Weights of a small transformer language model: width 320.
MLP neurons of a small language model. Each row is named by its layer, matrix (gate and up: input weights) and neuron, and shows model dimensions 160-319. Each number is 128 + 32 x the weight over its row's rms, rounded and kept within 0 to 255. Numbers have three digits each. A neuron's up and down rows have the sign that makes its largest values positive.
A block is one neuron, or neurons of one layer that tend to fire together. After each block is what it responds to, as a language model described it from the Wikipedia text at the highest values.

L8.gate0:165169136102133100124138068120092085162068163163165146141138109140116147157121098104124105155064089099124131139163106160059139155130103154121139126166121141149144149129111183090137158211057058117115095099140138105125095119163152106143115155109138113149180119129123138107184105157150131097086107147060147093207187124117127159147134146098153148125092107166159065125124145072149068155150149168162131101133149132178120134141147111118101104137152155150104144090126089132104155081092137
L8.up0:168123196081138184082113095119061062126139096168185176079160157070116124131089105130105145113083186096140133107106128085065084139177130147066109161118128156152140135105113126149119139114080067147141132167158145167106096149088181118130137109179158175107139108129154108138130129131145107081120146142151115076129123141133123177148170159137096083219144164114149119119097084165120187156134133150130096113117083071171185121121194108047159130131104126122156080121127143113161074119099143
L8.gate7:175096179113160137149164113112130063106172182107200104106099099123126088105072182146147082130042097120115097173079111143084179169165130186138147089109115135100103193130149173127067091233109119170167117129155102167139094168154056105119106133151073161160108201129118124136107111137067149120125087193103139078084128134183124078160120108112092113112115158138174095198121116096102150126144113147154150136155102138162165163078172088113110180151098103119165193132115145145146151138127102
L8.up7:099145125120148081131154143109175195147116104167111102174152123098133112108185121149107137146141138114232092139144133129124174133146156111058129175140190082119119160142101169114138108079085170122129112072114131103139137092206118103115157084118180094181116125155115176111151190103145066118118153118119090173131123200120135155117102150122144124098149146109156152120080171139108154108104100125165119144100125060117063131133104201152117129084169153118101140126104209145116104138078160
L8.gate12:170087155088140160163085129119088098130173089070123194100148073183091115206138162132142097133147116056158158105122119200121120108151153146193131138124089080197160094147142088170101119121129102130166121163155155117172076149139116119114108120159160147091086123108079148122171154161136118156162116190107131094135113171154075091134138112150119176143070107184153163160067121109101130077146165118125149140125137140170133131158080146149129127126087118132162170161146139132100075188143092
L8.up12:139114158151189151118092104106066125167126120177084072125099181163145060131093169172136142160171108113104153148208143157138176118112158111095159105106146143122149179147154117152093110151091064143141071098117173088188121103119072094185165180115104141134140093085091131101118165106153113115104187144117161153083124099091091138130171151088106144186147123207134077150133132152137113136115143099136104140157116143153166172186099147074154119132073193187180161163111137105160126097172097
L8.gate70:129178147140115175195146116124058093133138157118147100116127109086097119161138171135100168158082141117174088138117147129139147142174183121124118171165117140188137123098057124114128161174119102140174136137063130078118116154174131125126092123107150200103116076149136153132115148114149081127089141143072111134082126124141136063130103134061106172186125127086065115121080120199107088144131166126116091107150100178139141169112136107149133164169125132166153125157144140196130184171109108
L8.up70:185117131150112107140187097167119102108118133076186119113032151153135146121096103119087103183123051121161142130091085150126157170104100142140125149160088122106144216107113124101094092185165077086148111144125161111133097052134153102111083158102161118133141166126071142157084148144110141105133115108176200126063157236115173208139089142110136107032083154091154110147120102084123090090168129139095123133134145165149129164171122140126106115172124143102154146146131109159081153146093108
L8.gate120:124094134210122100082137124075085112120122108140160101171142106111119132153136113109135174140096110067171105135116150165160161148142220180149146102124160112198160187174107100125145192092126113130115135139204092137148149135161125121125144171120131109071158148158141096118126092102155188154117189167088169139112092116109155114130172141135112128123124129134152115120143068092144097176130125162115194147147167168165116158137163140141128160140100132139123136195159095103118127182131100
L8.up120:140147148153112157113118109137153102150159137151111136073140131150100146188156076123056108112131168156144178151133217139134164193152103097140176133123169149170129101174144086142130153089087095188095194137112055156137109077056123115104108187132114115126116059082203120089138111143153159137105138127178168128166138161190142091145124213140115127147080156118172129140103117126081153118131156114062124080097139174076119106137139101132110128099148129115151089117129127075153126128125156
L8.gate124:169158116141092108169102127103169090100146099118165184149111090067154085132150105121082130133065097104155125185117172124050133131117131161100130111144105176098094153107097118204140119082192138097125142145130156151106019131137163135136121132090138177087116117124082115153134145188119051166166136166155143109124147109082184095132133161161118119148143123099135178120082126192076089105138157061130095081113102096100131174098137100121139152173094096044131158120154134115156103104076126
L8.up124:170144113134162124090134101085133154114175128143185162121095149119137105158179156146139107096140124145102122154102236085113112122107159155076122184148133132180119132175133143167131120104191135145179180155151098078119071113121107149115069120116103161164123106149116109158163139071092095081160157110118207124139124111108119104172167164195099160154188159116152147160104122117095113093188130160158121094135192139098118131068135171161137153177125142084157187102113128156112123129187123
L8.gate249:175172075106151144141125144126180095142129106124122115063144085106101124201106131130145126147123135171206126125134103106112129139127192115151167183123164138124144090106076103144064119124073125120125117154100114109083093096168071120105109118081149104180109161180108158133034145139103144154136121200136091107119149112171109210121162120112073182095142111173117133133131142143122162108162119164125184130106117128107114155102070102096138174114161177166178102079158165117131199120120115
L8.up249:126106121114123186128177087110127155168211154139094070135078119145112164138124155097101149103191090114168111145134139117164133105145121116051112127125128131146137167162116164119052148144086122115103161176186093122173152137099093152135117117127086162142087164116113113111123136099173106105156125117125131109142103142077134122187095171177089094034185142119150114152143144087035140084119166134085065094113082174131101137189060140131112142204107147187140137121096130221088145173107160
L8.gate301:159158121134124115086138137087102141122106088117127086112087138093079135110164121085171099168123107099125087163152110140147085148068123121133157136104169147178120105131118100176168168153101083094184104157163155102112163131218093091135127071081200180162162113106129147114107178134134152112181098194140161127102158130122078113146124091126189178142160100112145109096116128105105105139120150088152141127118143156195136145162131109162055092124131215091113091108084128169088096119128086
L8.up301:135077161103093199077139076158138160178182103130166152201112132125148051133133146143205095187108166150168141095103099106129114168130149124096147095134178196147137149112100129111181122137165120129162159213144115092104112167146128082128162144141122145128118165111139097113083107111078159162149096112146146153106103157124079061157109116104118149112185192109134163117134139055113151079146161119085147159149123170125123125115125080101113118111136140145154138123126172106173108069126118
L8.gate315:133167106068086166164122034191098108107088109212131143126139120080113110172148167136123129146108150163130082078151056124126153189078094104123127140115092170170211121167106195074165109074136096168110194170083101129121136158149098084113128190173140150086116164152132141125144161085157131142169100174120100131147156196150153147139129114121112125105139150156104144132101135068077111180182100104165127099098142126111166137092142087144173124173145138147132152156122139131097179122151115
L8.up315:106156150102099100145173172117093092145151100145124084100220170137098103112058093146106177156136099192082061070144115102115133118062132105105115163140074130119098132124133159089099174142115148136117170166082129178107106145155105114100121197108092068081173111152179097135139154175052092179120116098108128116158119142112146141099151131000162173093141147117124097177131176136086080143134175124131098133088046162178113115085104179158143098103058144162141054109176125142098116141111109
L8.gate367:217169121119091106058122129121114104133099101131192106160148141128169149118168142087144130144095151168159082166133094123093148113137166123148132160082159170126108111113104170094124082146144141086122094109139155104106096123126128117126123112118157140107099156135134139137116097136135108112152172163086092155152155156171183188133132186152130156096157114082064145195065148137140153145085119150132106133144139156119170104126113154133124093115178083153188065090138097182102078078134127
L8.up367:126163128087120115122140142066120184120113117124117141097153092082130196133168093163113120129103134139143121130066076103133100102133094148110128131095130108141068167110154176138088161154102077118026123143053120132123140149123150114113190123129185127122127145104113105108114136165130121093151171115086093194113092185097128101115106172145121111171146141113174115121132129146109121089167102153120085194188136137153148115134107094112165097170115148164174147111114114207142131077113189
L8.gate404:158160066137137094119137169166145087177103121117136093153155080129117161123207127099096144126150132133173099152152160167087167117133170181143124173103127128195086124089085126107152054135182120205114111175112153096162098195146117103130149134118125142120116107140081129182123100066152160108225133156149208107170153081142104098139109168131160118109176132132155124150181129110187161121141101154109110137147131160037154137075176085122157104153077148099132183145100075142098095128120166
L8.up404:159180073134126131107095117158158111164076159104126154136189136186102126122166164120112109158119102142147170120105122179083125061167131121131107103092199126150074108165120141181138137104079135141105052108110097104145118097078088096133113106090146124145145181108128096133120117176120082063122154150113143143159175113132122197120173182160111105102114179144099151152146151122132105162140124088180094120099101162071133113140130079168121116150117140184145162141139113155132153145064130
L8.gate435:168139129184118091163163085148094165169147118127131114088120151109124094111133152118152088166145123142107090112129158128168129046168137152102148080124170086101160180096157116122176112122125105154138091155052152122148029132140131136100129174108166125127111068097163107146120131150161151094169129167143157141121090176074098101137120110093159160141071104129132134182085178213097144097122134119109150102166104077097145056132134119080160081168114127122131171017168184105180176147148133
L8.up435:123173145112130114149115161128109147163149097175155083115122101207136128182127099165152097193005162102093160107170132103118152089135171157143142165159175135112139174076174145161140106170117181137133109179143082131145151127168167126166150163133123124071172151123167151094088144166125130086154090152120144121082121099159104110128142132087143086113074144100130140107104164098112155173092105092140141157155203136103079104181080139112118130165117120104139150078117139076110154118138248
L8.gate467:097151120068079115156158125143132100114097125152096138088102114110144106092144099110133091164167116153119130113106130127180081136142159131181122088136180094160170107167100144191162118187155120082092094158115139127169148065112155131100140208082116098128112101145123141110167142104141171121121099160110138138079186141112199159121131140102162121142141041117184103115147087086125127097139105111178158139155160108152163175116144141144117128113136175127130141177137091095160142144105134
L8.up467:070171072118133121144133208133135127044099113139124124140144125105204126086101113076143086102147135069145074145095159138180087109163083084141115133179107125164196121170089115170149159152097149141109155142080175102211125081109113082137109139107181157145152089157123106160106128160150110159144087105143124152076116112102136144144105127158114124223118102123118115113141135171132139074112129107139112089120111200078113147116158145153179098090126146046121124201087136154142087180113096
L8.gate724:128208148130088116170071098102100103063114119124168148129128110149094180131127121144162112138144148110138087079128102148134143117172201162136139150123163193175152088156134082056096133154162142114090140099129155084146083101059127137159100162173151151109180149156058132117106176129089070091187120121128120096118123114063120140077092079044176150119126125100092109148175155168109047171187139084144166208112140158168161151159135135121139087132148099069152103114094120050069164152096109
L8.up724:147115032177132159132179175141123109153164114109115139092135173112123150155110081175170096068202135154127141101098119094129187119124064107165159113119095141087080119125116069125112112143141103166145093169108140132127156133106162109098142149151201130164150132086137161078093129166159056112135121086156187117122097146135122182134135104173141106127191156117141161134112205205050088157114122131115154124136179087081174144119136094134124101147141071125184115126174133080142103114096093
L8.gate726:158085096169211076144066143048100108094153121101121119147131092131109122153030130144171130135124152116142146129084154105115133140173132126126111125164101123177132152120116127149167126168224141113124055098176174078117171106175165137067073168142199154135097139112138159168112126191101140136081124097134092159113129133129104074159093118090170186139123121123096114147068120130123075095115102115100158169127130095135056123198155152113169132075121100125174163112155141152089157156153138
L8.up726:222139144130130113101056143111092114123174079110172180104122099076077193114128185114147134136167143177188106154153090103120113129179144111112137137153117145129139184145110139160097113154136160131055070167203074194124151136111156090123141146108159102123162143138133107101170078184142091172097157142133105155162097155105110118161085109117121115077112134127129148087085121129126117083132114116125069106119089140109086131136215135138123077211140098125133125129164114193073109176129152
L8.gate818:179114112161126115110129133099124072087129081163168127116073124125084072160096114165128100145107098141112133179101126132174134118121151116117091100080129178143095161105136179092170147229142061181080128192101117119129141125131124199161109176181105102156154094104173069153110138133195176123097169074056124136124085227093169108133141152162151124146102115136170101169143134190114109056114117158155077124153128188114141133131131169148102141145117127131168145145122105113133120208151143
L8.up818:124148100114144110104094121093148164119130176127158078111075111116110136152077095154132166140101097122137107155164183129069153108165127136141098182203105102090066098168085142139089133110156107160125144127091184108154058155179107106143075148137142152109102116092123176152117135166120132178147102129082108105210129120138084179145178125098132110068132074119156139119076111159088130100109185124084146067115238106115126184098129097122140131151131061143189049116160080056105147119074117
Description: Short word-internal pieces that follow a word's first letter or syllable and await more, e.g. Rec-ept-ion, E-st-ablished, ex-ample, ac-ross.

L8.gate105:120124093122094092101187043153181094121155143145126111142145082132136103121096069134098164150093115151100122141166133084144134119125121151185141174099127113141132132153136156105078114126119114113128136144054126139131100119117156125088145183149124099122112169123147080099126130122139113118131136161115137126127084116123084119085131130139083133148083110161153108110109126131185148092105131143091094118083042144107222113146185116104122164116157047143124118197138085108129088076126206
L8.up105:132145140120106082174103142105130133132193037130070150084173099122116154119052097161033111097127120105149131067086158112171090083089131134169104152125166139127103092158134069118112151077159120133067050153135120175184135142159121040126112136123088175078119151113124117078091101167124183138127226140118118113107085105113093129100143127099084081139126127071139072080129124149131184117140146084154146186151077107153136098125167136120191115056164117138125128113143104199132129109129120
L8.gate151:166133146120089142181122156145095149219125110189180089069133073138142119134134120199050120137111144184150144142150087145122157108107105142091134097099174053127096099178086136156147098176166159106105106144118095180114108140152139113108170167091168135100165116110070099125125065133103097162152098108128159096156102111199109174120119153141135103153120024098179167161069187126153055066087162124138097108183161186134130106151147163149122138150067146112125090103091106143118123147171126
L8.up151:073144170148110095109118155115138092084124123175134145065120167126113179138135079175144168085141103185050185112192076161131128171128141138142130125045096089132127083171087209121113105074096080112187161167114104137137156072136148107128119157207145133161162158053134077096129142138101133167096142090146095144088106067158152110154111097142129114111165101142150113104153141077089193108125116112128150133119113166109168072159157123119094184129129141124079138121165084089140164128145129
L8.gate205:118101134098092112130059126175132164189146089171137092110104115090079105148217179157128162136077096112165126188158163098114116101095129204104108160109147112154133086138053172105118137170080069092128145168117165084100129083179087084114086161151060119177111122157157146136139103139069163115083137102116136123119093138105129096120114153115146110102169122151193083175147141093089096145177119142068114156190131174143146072130179170196096168172151087196078138101142134068110181152112104
L8.up205:178122143159083091145115162157180095141163152197142145125201188119134087142190102127152156100090183174160152130158102121133139077093118096173169082116196096119202121115076147112149127127123104126184121142158109093105145115134108078142144129214090060184102127118177075108140098181041108152168118116123123081094162109107116132114115149130183057146105131172152118166150131068131155116125099131143097084192100134121130107121120124173056149164132121113100102106170156145057120121116175
L8.gate342:158085118157139135180177185121206164093170109087106095142187118130084133150056147163086109054114087143123124103163123136190134110175177158152148110144105117198153044090184129139104111082102141135140165092091143112170081111107098104105153130105110105120102126093075133124103146196135136242129129080107141116133130126140137136103123150053141172142152119109159126128100081145119135132133160124081127108135146137127156160152096102128185066120082123155177119218154160134053155192185135
L8.up342:130151074184130152171137132103141124169140106121107154141146121109134195152165120182110210130128049133096140161171108180127046161130076103137155090080128192173106078097184096114104076105148118127177174099155167060148083103135146097110118097161148162147089127106155131046191168130165107121091141131124149099117127129140112120126147135121172114131156149126208120141171140141134113217097174116135127112150113176090179097114134063159161155153131122076091105180089149110152122149117136
L8.gate358:082108166119093140152158088103117059194111114070118146118134148153089129078160125156135083160133147186131088173164155104102163154124184170173113183096131163082156122117130125125120160091172096126120098121137109112137170113111161088098157145140080064110167159186122098090119083153140083088154086181143116130118077153136142154096160142100090114111111041105193103145136084105151136096149118074146127084139121129138150172129104119091083136110108111101148152096105175123124137162115149
L8.up358:072121197154164096106160137099137133108136112111117123121110189137105153078129137188132161113087146164160097126099072131149127156151074093131131151093140118081128074115068126144175174128127199096094116143123161131123135159075099135128083143180117133163169122151101170128099091110186119105135103122120168120183101147208116139110128170094097138130150101093116035108123140149080162134117117098098108057147136148121125103121127089161133145127095160139149113112127152142143115161172121
L8.gate359:161097098072174136187091156159107088151157129181068059142104085131146124158149123078156082149183067190120069185139127142090112135140119186150104173099096126115072111123091121096041119112102144109119125167108145161124102121111082124166166155127145116125113037133107166139196117135178088070154105118117105138132128117134133121037159156128201100174107107083122119156170131107114140110113075107180105086185099175139165149120129126112128144085164126179162100099165097108189151098127072
L8.up359:116116166160098138107089077142092062074117133133084011155106088149129154137143125123125077164126116162079122124135070112157089157131124170215159213075166139140111116084135147079090114108067121150033149127089163094125093113150082111127094162125148155133149133119119135077077099140143068092151095145063111135147122135176085130057192077152092138126146126121147079158132088109153150122072125132100092098139094214144128155144082106134104150108151105136130109125102085140113162114118098
L8.gate380:130120157138106104090074134089103146114135101159156153129083061094098099130116083086125146155144074121159082159113198139150082145117130146127132132165164139142118145087129134107129121145124097117126060089129161197066112137107147139082168132159048105070108100135128147123116162172192149134120141067166128089104110147153101081085111173150133120085132163085210138158125130117153155116152165113145136108140084184178116101168081168053165123115108150137174152041088123118135116076116143
L8.up380:034139112147086157133124131149103188141110077164133123114132088122129069143120066163124171080066119138107152170130071190158132097077096108118132113121122124152108154129123142099151202115134083150172130134081137144145077164096164144096112115205084154176145089160174190123150168096164147157162091071164132110151092157122124170121141126106098160100078144116160090084131156177127148107118114109152164091133101135116126146179113103139137133195116167218090147142162131083126137111152128
L8.gate405:142156113118113101087113127090127119102190125136184106151108115185149103152168087112164163163113111135189146144160087135180143103142141127117127112029185085121155134146134167076110114146080097092099109094160120124119143134117123136128071138110115141112149151213102141131170131133112147136107205195121121141083156158156106159136101116163117154041141170136134169144134132145100120107068139132072070127171153182150126050170116188048150101121110174113124121109136124142095126125160138
L8.up405:176147165124070114160131107085137080123142136168094122132122151132108101140124138123134151117095142140106131113181082113164106141096121129155121113132144122157118171123115114080150132160137107127183099158158129120180094156149080130098123176127088080149156146185172105125130146130170143098130085195107155160116126105151129152107111114104134130093092147206191151121048107152110083080097150166094105111143142168069075139114159081132109134161123090081109178077150140155105184159173157
L8.gate419:095106166155112119122142149130155118081152127149141079117134103118120193158151118125172098108111131119188116136112116159146092123118160155172141140128139121078165208086147151151155142062088131098095118150120149103042147106142087115096107107140142059111154133050114121129145056164153100132152117172142108178087150131127167179078142096145074100120121086185158111097098141142140114087163113074155102108104131131123136102161097179122093109152122181119175127114146129129083170120159121
L8.up419:119121112091094076169128151165112172032138085085127109101072109131176111105137160096150132098200094153070112123070102157147082159116112140159145153119152102107163118101103112150122108093140108184110135157095143148126134133153144081121094132175232109077078096114087111124190119145073113153158121156146109152150144125123158162088125198138153127144086086128089176137096093150154129131159133081158100167106060160081124140098133094190137128171119087148103136083077106131038160123117116
L8.gate446:161176137112173140151144149110119153084134127141164176142153111128186107132134072159132073147116087139115147185151099158119138165121131130132125098110168104150155111110086108116094131159156125144105078119154153095149061177133127122135133116104138124200179090148091125126108145102217190121109116189160133141101130107058179094147147107144106104207153116121102133133143120124054144094127114144160164116167097132098118122105183073121123136089095109160133232142116144153121143112142106
L8.up446:140101160137174115106144113069104089110141146113142165166094089179084119085171080163155051124100140155124171143100110117130114116169175165148097115132139151097186094119151130113196148094056115134127134149128149143148158109131085115134180140118166101151146171200167114090115105132135066107128145132105147174121152125135080134164123175141099090125148141087117133100124114130128126090149090117163131137128159148129153132132119110096082152109078180110069134131113177098113226117138156
L8.gate511:133202124064160068185119103150123149197151134104138125118139115130132146208091083142070136166125119096154107153138135132133126099172162177128140191127125120175075179149099151075152108118138076117083134055111128124146121106097122127113104161132110105136111125178120139165103214126139106137130174161162188161124153126148124137104119125052112149157136214228092115097101163178153134155158120117110059134113195181095191104162091115139177097166133088120136137146095120135129211061144140
L8.up511:169115116061125087161142092152151104120171114120157142150122208082108175133117110167116112149123091127120120123112107145082110168109136130134147172124080157094167095070138152126103119112181115076123094138108143182160126176108094089117160096073125122081138163135136095183079118138136161162151143111173119065151119155190134172140135131117127159122097115128144112125204136138155104098155058147136126133120115166070088098154119101162111127108132127145111139138119108132124146111129133
L8.gate519:144140151134070130194093134096154166201183093119117075171142140108133127079043129157114127099147074155076154113143048115119116160123124178138165124116151123049121084134138125127118141100158127127102103090145150163189072136170141172157131204172116141165148103127121114136191113101161163162175117123079156129158088165121129170082097141125123106145093134176165077153130075167063139095121110142064142118104102111139150077107147173168175125077100142128147089160126111185091146158114115
L8.up519:169093120051152105160127132105109141127099139095093129128183171119156078118091132112132140139143160104124132116159141156099129127170122146130111103165159130125200067109115109117134125112107135181128103109132151100133125142081127156149185084133165120163183085148088068133123139166173139115146114080088120139171176094104115136120078085095152111159191071104119167129099112125138148161113144050198186121135125156159096160129079123095074043120157120159132127099108129185134176152125146
L8.gate578:087140121203107077166096171135140147152100134211151104139125091109125167093143128127110115099107090128128121141158076146134121103132109177149109156122122187139150070158045192108094157157124159103115103111123164079068210105120158127081107118173099119154137151128159127189083143173156182160114145160145122165094099119140071156069189132100112234142220094169161117116092064092120092062072124111086162126133103101168119152106106123129139151100152094140103130155160162117145130163090074
L8.up578:133149147172163141118132145118100116123146067179142072150191146147137089138087143204167152125144190135121144107117073116141133141098176173102113171032132146135124129130136156201123110083139185106143141155134124169090084139129163151103100098186138083092145097124106128164126106091073135159112187140139116126086154056142136098143181128105126129166124079124142115129126130116174064069157117165149114133140179127109126064094142129091066155168105127106104135095101117112143178176163097
L8.gate692:091129131160178161114117157109163129152120126155119094167126092138137126210150118080095131191123133127177159189217103124094135187132124189149122158147177115166115067077117174151125094165150132104161153205060156134124089052119114134076186199137162117143174108187153125116143165141180111149143159180051108146152176092159100110090121140139138134157132114140158086094101174159160081128161149096120117105137115146179149159135141183160150125123084141144080136089187089139095169186147097
L8.up692:110088165153135115167120123139082131121140103171153123092112180173171124113154093117068137099150089115108112119133091110191150093113100109155127157147128094103177067109111134133146148132135114128115120123121160143199089120134157076184166110110088151165148161133111098083110071157152080135170154100127147134143119101149113146089110103154104083163180147047085147127160178109079117107134172126095077070166142182110141165073117088149127096145104162185072171093128059151084065181166108
L8.gate776:156105100169161158140092094121111116177160128142106105095187129127165169144141166139100163136084121115124112139115155193166160120145162192144101145086127150121136113105137157131109084185123102116109144149164114098169064172130119118097143133122139130100141124102054081129123153105112115119121138163156107129144125086127140131164163108116140126142196149176104152101180077135089118126107125119122077082146135168131165199078190109129178116148133133117025131066180078126130105128061145
L8.up776:106163128130126139148170129086127149071134161136111208138163122089150113078105090150066144141142083211175134132141133137166140102135170106163135101155164167121114116058115140156092157110130140108143100104146143176156107120129095049086144118102127160078130091137099127092132117131099141127166133133166081164060091086095060175076180167119053147109160172202143178121117118163155085124161165113121084085128077137116118116155155155119141129144116111146088116106165133149113084117168167
L8.gate777:098096132117099116103111161119121110115150132199114107138147130069111153152145108138067118189148075166106128143147097086120073092170158188196117194116145090135106081107082129093100074147120095090124147155117116107091096098091097153110167158172125113146146131130099130109110157136169135186099141190167190093141127135126144112096156205170135154161157143132200128137185152113146083119187169178121098121140091183151103084135178117129152092116109131144103136109145077077061122118130115
L8.up777:093121082181075110114058176157143183175208090163102124183171042146108080086148102190098104117137124136156155153172078114098097152087123176112128128096154130149075095127162143142128130101164081169128137156195155151118154101091136074149163189147159134132139106121113119200083121178108127120131138128133174166116141120152103132132150116195156063128102163131150117134155123139203136083122179074113137091126110185119059063160138160144116155124111210159135135077114104187093149126097119
Description: Later digit pieces of multi-token numbers, usually in table cells before a pipe (8|66, 5|24, 29|8), plus mid-word pieces (Indianap|ol|is, rug|by).

L2.gate123:078136136106160125091125140084120123140156156104155163130149114112146122143250153131158152151088126111127124147102109121134140153170161177185130091121104138109192070200116116142134156068200096105140057080113120171136121119084049149098156137115095172185132182096130133157122096139132149151070122045133146126123087226116185132122099106157136153090103094124131125071132099093158132127104143217118124168099159139134158140131094158131118135118149127103070128130120190154144151095129099
L2.up123:068127177104136207131166064209161120150088141123145121112108141105121105120112167145154075143138163128111165148078080161101127126107125089120151134121098127172164170134092117107100143092133059134142126118128069106157098147124119122126152139109108097079132149137120118090178190141143110165107165099174108161091094153061172130054062112136136042113129155138158070146156146068129133143115167064149194175123188170080124131129199121132095155133132154135143135074171123131182109114137123
L2.gate276:082073158158101143128078182097116085114208088110121039125066120137150137131205097100130089153087176175142129208088153087150091087085106164112119153115081114116196070125124097146125157117088102197124136101151121128111110182087145096085196119187149119153077121119082114174149151177109138096116141156162186139126145129120176157137086125097074169130072127177155117180091172119132136134099146091101149156100102153138143120089131128101179115149103121104196118147125087119191066140104185
L2.up276:133073180118085126080129151068099097080150109081139108104088147122103160118150115117142089143073160179128163157071128096115122083122155131083116152155136117153175134100079111203141126091099109124116138141126132130130139108119104074065168113155133115111101132122047165142113178140087203095116140111140169109101084130124151144162123114077063153175076171167195112154184193159126124176104120091107097133084111107130086127131168097094140137130099140109217136140129095163171081167119107
L2.gate471:134115139151108087152126103149133138171134168140120062112104119121154132152120149149177095132112122129152109098112132159099093064137112049193117092156147160129172100132115099208100125125118125163129113214100150113188117105138098121143141143140120169164070149142103113147111189111143171100143129146123058152137130133093146166156131171162115135073130129100162161153135132131169150152125156064144048127150196107194137120105145115161100069122165196121131128171059143128169147117146115
L2.up471:135147148130108146156131115091114133147124152090144097164142127119070167221045175079165072090097182136149089192133164097155055105110095117124103133168153154125120142109164131141084134072147080091161110105136126178140135111111122132102112142013100119159170138097132091077120157059127140102158156141073126116123152122112093144117075126144177134167140155138165140134092114136154139164202166127118127166146156167152087167084138101110177099138111214128114202094171071146175142066107092
L2.gate482:095127097111170150128147119118167099169186128073099135143104104136158112146193125168077138147080114096122128084111127175076111152113137111128165147162106075134155107133097087166183095188107143148136166129093103092132100130103095125135170106114174116179177127191123147093107169170178165083100161137093164163117126137179145173106130132118150125139096127145124156153078212115116173214066103105137093094109103132135076121150139081098091174138132145135134100085094110105150134097145182
L2.up482:115124176126159112098208109107085158110164118102152096118129079070148121171143124177093079091121120151136096159094125121145087170104104155075134086141074084174107178082152120147084074160130086091176171066140118157125052095092095139072119082102172113106163132149152115110155148109103131148103191128112159144112139141178123105117167150082147112175138117140102144168120093072142137129118129158194093139104101217120122138137202108127121098110228099099131052104079104102123177147121106
Description: Inner pieces of words split after a short first piece (sp-ok-e, p-ok-er, d-anc-ing, surf-ace, j-ob), plus two-digit numbers like 24 and 48 in tables and lists.

L4.gate303:166148111160146125131128100162146165086114143114122084102183137202143124101164181138181083133121082148129180094162120120072139070114148136149139093130117045110129218099191093078179162136123106137116086155148179121138119151139132093187173134121127093159115135092084163147128152141124183106110211104175178088105181114143129156159095150091085097131130133074153145137140108151157149144095094184133091154134129126110086138148107123156123151125122129131067100139133061168105150095134146
L4.up303:104115177158163096132079142171133162042100054131161124139092138114168138090140117125187095097181121163176114135082136075106112129097117142058146155179114135156120179096114117093145125121134147121091157144101148175188132139151123153200121106093139108089126143115140113109201065105201126169132163183153125133108119069106144080089172132154136155108019140098152093132145123177121124155154084147074120130113112130153133087124087158144093119113137126100084210174128140122172127163121068
Description: Word-start or mid-word pieces of longer words split across tokens, where the word clearly continues, e.g. ob-st-acle, t-reat-y, rep-res-ents, inst-ead.

L4.gate135:157162092144137131124101154137124169070135090131117133127144137139091124141090125122146116108129085157092140128091146152106186108107093153119125139151128192130138093118108171197072100133140172146160109090124162177181154086176111096144119145158118138119118137108083140168116095179194094106132100113087167117144112197102163177170136096141055183102135183084110167147081115143132164168128108171168128086171142222104125056111116181114162174130154126177124065101133099084068176157094127
L4.up135:147120108155114130143105123124131171135172156120110109143120137142141140154141117153088154053120063095089124105081068121077180109089124122148106099120138096102110123156145083137153064171140216137146125124106142137103126080111135111147111139119111077134140146124167182107092152080168139137138082152175160145081099107072111098157113116158187114187135180176071111176117094191144114118150136081151100131123102093120113109087163130101156153133095191112108063093079180123243143145071089
Description: Last digit token of multi-digit numbers, mostly years and table figures, above all a closing 0, as in 1770, 1830s, 150.

L2.gate24:162154125117108158134120133133093131145091110094083185108082159106071120136125146217157130169107142115099149088144111102174057121149117141117148135095176089117075090126142113141120145166194124151165116162130137081081041104127165143126119165116146095132163118100137049099176137087141075107145059103157156100153133158139185189082123084137192172118113134194130144140072100147078093154171133111168140133081161157059132124166086106138121126142104079137188122096113154121025119154156125
L2.up24:134129144113100150057126155112137108144103171130057162114135129117095104138136079155128131129082127097112132143123110094173089126193113113126112121086175162184098069137121155151084163210143123119141111139101181115096055118088130192086135181142111124122152112106136073124186097126179098145090096102176131065149119110141165112097128116071169149154085104126106058146097110140079106152092125094124092154145203091115127129181114093174162115108173158125178117116115131127054158169183142
L2.gate61:066124127102171151167140129092109106152189104093114133098152155082109114118122105080179118130148089142037143103162112167095137151083131096104120116170193090137113133158181155140106148096138163139163139153142095118074177071142231095172157170149133150177082112140123108128111116129137123175165169152110088125119163100077090128129167158145128158056086179154150153135121154151124152150159057133104051108171093097125109149144104187151082109157167120104141149056114145153191129107133121
L2.up61:204136183136105163105090191159149058150082160080135047080152088158118125131116152098099126079126120099131148090161153089086101096105160167152169166099168213063200103085129135103168148151106144089107128136145073137100095107094066083061178138137094118114122141105135089148050138106151095170157091070164146131152177133103105142133180107105094135104163106126082167142129140121147120128089143132128190103125114126100185150034100128149111110106077136145115095168111143122118122141125089
L2.gate261:102144165097119185118078116128108160168116112160072152142211099111147162183042117145162141112127163184114130198126141115123155098121132158134130112141026129083106045089148111108136110133082071132143175114134150173161127121152144142130167111099153107101105102176102124185104145212123123097152134161106191092123129115114116129145120145089151150154091181176127113116100109157115080116183148119137102112179195119130113132163124111097124081116103125125079146102135130176133213201106123
L2.up261:178090126119184165074098138147128197133143112136100088125079169119141157129168197158072124160146136132124111162127126071097099130143146149151124136129171140140083142157108114110127145145139076061110093177126110095066126124130113134148145154116143079120138114106131127087168139069065187131130118134128145180115139058146100139145161113119102121091127096166136147029164200142140135155095134106099130115142121149145116080118127077102103102128118107119086090078098073141132136152153154
L2.gate384:138140062112074133091150133107061159140139097116129078197148102150119179113112124164087135082120151161116144077172125101173130110070120108069126152135109121117147181111161157136117124119086122127175113093094110100109109131129107096130106125123119136093128205195086086120143109168122106151151112098138095116134131080177064091100091134152153127133109140150107151139088180159094103136144144150096117092177159096087112103094139147142101173114140128133106169128095111136116163113115161
L2.up384:094117150155167126114150134053096151136125100164117113115139101073141200206149134117128087112120070070115135122175170150162174110146143146145141116147142160126117190196119136130072165119149100152082098125155162094132153142115082128157134163123130116094141130139117182126141183083156159122150137169113172202104154106151188171144125149101116168106157131074150106071096182122117170103143179171099124145115058101209065093184124089134088133147192116126154136179113134105098145129189117
Description: Word-start fragments like ex (example, executive, exhibition), pro and ar, the suffix -ist (finalist, Methodist), and closing quotation marks.